python train.py --n_layer=9 --d_model=512 --n_head=6 --n_kv_head=6 --head_dim=128 --d_mlp=1344 --vocab_size=8192 --activation="geglu" --norm="rmsnorm" --norm_place="peri" --norm_eps=1e-05 --positions="rope" --rope_base=10000.0 --rope_fraction=1.0 --qk_norm=false --attn_scale=0.0884 --bias="none" --tie_embeddings=true --parallel_block=false --extras=["capped logits"] --init="trunc" --init_std_qkv=0.024 --init_std_o=0.0196 --init_std_up=0.024 --init_std_down=0.0148 --optimizer="adamw" --lr=0.00107 --beta1=0.95 --beta2=0.95 --weight_decay=0.11 --lr_head=0.0104 --grad_clip=0.5 --warmup_steps=447 --schedule="cos" --final_lr_fraction=0.1 --batch_tokens=[65536, 131072, 262144] --seq_len=1024 --doc_mask=true --train_tokens=886600000 --steps=6302 --dataset="wikipedia_en"
MLP neurons of a small language model. Each row is named by its layer, matrix (down: output weights) and neuron, and shows model dimensions 256-319. Each number is 50 + 15 x the weight over its row's rms, rounded and kept within 0 to 99. A neuron's up and down rows have the sign that makes its largest values positive.
After each neuron's rows, "raises" lists the tokens whose logits its output raises most directly, leaving later layers aside.

L5.down558:38 46 42 64 43 49 38 35 35 70 53 26 52 44 51 69 42 65 19 55 58 31 72 18 49 42 31 31 57 71 59 56 41 70 52 35 84 49 37 49 15 50 44 61 42 48 64 88 43 58 58 48 65 42 36 28 52 38 45 43 61 38 53 28
raises: " Poland", " India", " China", " Thailand", " England"

L5.down822:33 39 29 79 66 49 69 75 76 39 34 47 77 82 32 46 51 62 44 60 56 49 50 43 54 60 35 56 38 44 39 39 52 48 21 36 55 53 44 44 25 25 43 61 39 45 51 69 60 40 45 41 69 14 57 52 69 58 65 47 60 65 36 41
raises: "cy", "t", "ence", "ture", "enc"

L5.down309:48 31 68 56 40 67 91 38 61 62 43 32 51 45 68 58 70 57 48 50 86 66 48 47 09 46 43 48 59 37 41 32 67 81 38 64 57 57 99 55 28 43 44 53 49 66 53 34 65 40 83 61 62 64 53 64 46 43 39 37 81 38 62 53
raises: "\n\n", " These", " This", " There", " It"

L5.down1194:34 42 32 58 75 41 46 42 34 37 69 40 45 54 33 65 80 46 58 46 35 43 10 39 44 56 51 31 73 61 35 65 27 54 28 35 44 63 43 56 47 48 52 22 52 54 52 56 45 23 66 60 71 53 38 28 56 55 65 41 40 84 66 47
raises: "ale", "al", "ally", "als", "over"

L5.down1134:48 60 40 07 52 46 28 68 56 51 44 48 39 41 53 65 59 39 39 63 28 52 69 18 66 42 67 51 53 64 41 48 51 52 45 60 39 46 22 54 24 59 52 55 53 39 71 55 49 67 51 50 35 59 47 58 72 29 69 36 80 39 57 51
raises: " Australia", " England", " India", " Europe", " Philippines"

L5.down1060:54 68 24 90 58 44 67 27 42 56 55 31 45 49 39 38 83 18 54 40 46 72 31 48 59 49 69 72 48 14 42 44 63 82 63 50 40 54 36 60 61 41 35 84 44 26 28 58 76 52 56 73 62 67 39 18 31 47 25 57 54 55 59 41
raises: " its", " their", " his", " the", " a"

L5.down165:51 42 42 69 49 12 48 63 40 28 50 54 41 25 46 51 36 31 76 58 52 55 40 41 47 32 46 24 74 45 28 35 64 36 35 53 41 66 62 43 30 69 58 58 76 60 65 57 44 35 54 37 47 39 49 73 35 59 50 43 64 51 70 49
raises: "ori", "or", "ors", "enc", "ency"

L3.down888:47 80 21 45 82 38 40 42 67 65 44 43 39 50 47 77 62 58 65 45 22 84 18 58 64 24 46 61 35 56 60 54 57 68 52 57 55 57 46 20 01 45 52 43 36 43 38 43 09 23 55 54 37 63 47 55 65 43 40 29 58 58 59 63
raises: "ora", "ors", "or", "ori", "ores"

L5.down55:31 62 45 80 57 35 52 74 47 58 47 31 77 36 60 48 55 49 69 27 35 58 58 69 49 32 90 39 46 70 51 44 24 53 63 49 36 47 47 46 30 62 33 48 27 35 50 49 69 49 38 38 48 06 56 53 34 60 51 65 53 59 59 34
raises: "ly", "ley", " meaning", "ally", "ist"

L5.down1162:51 40 65 28 00 77 40 49 44 29 67 69 55 60 71 55 51 41 37 68 56 50 13 36 52 45 43 43 41 44 81 76 56 63 55 47 40 52 37 14 65 52 70 50 36 32 51 62 59 44 64 51 46 65 55 47 68 56 71 07 54 53 47 52
raises: " suggest", " est", " report", " reports", " investigation"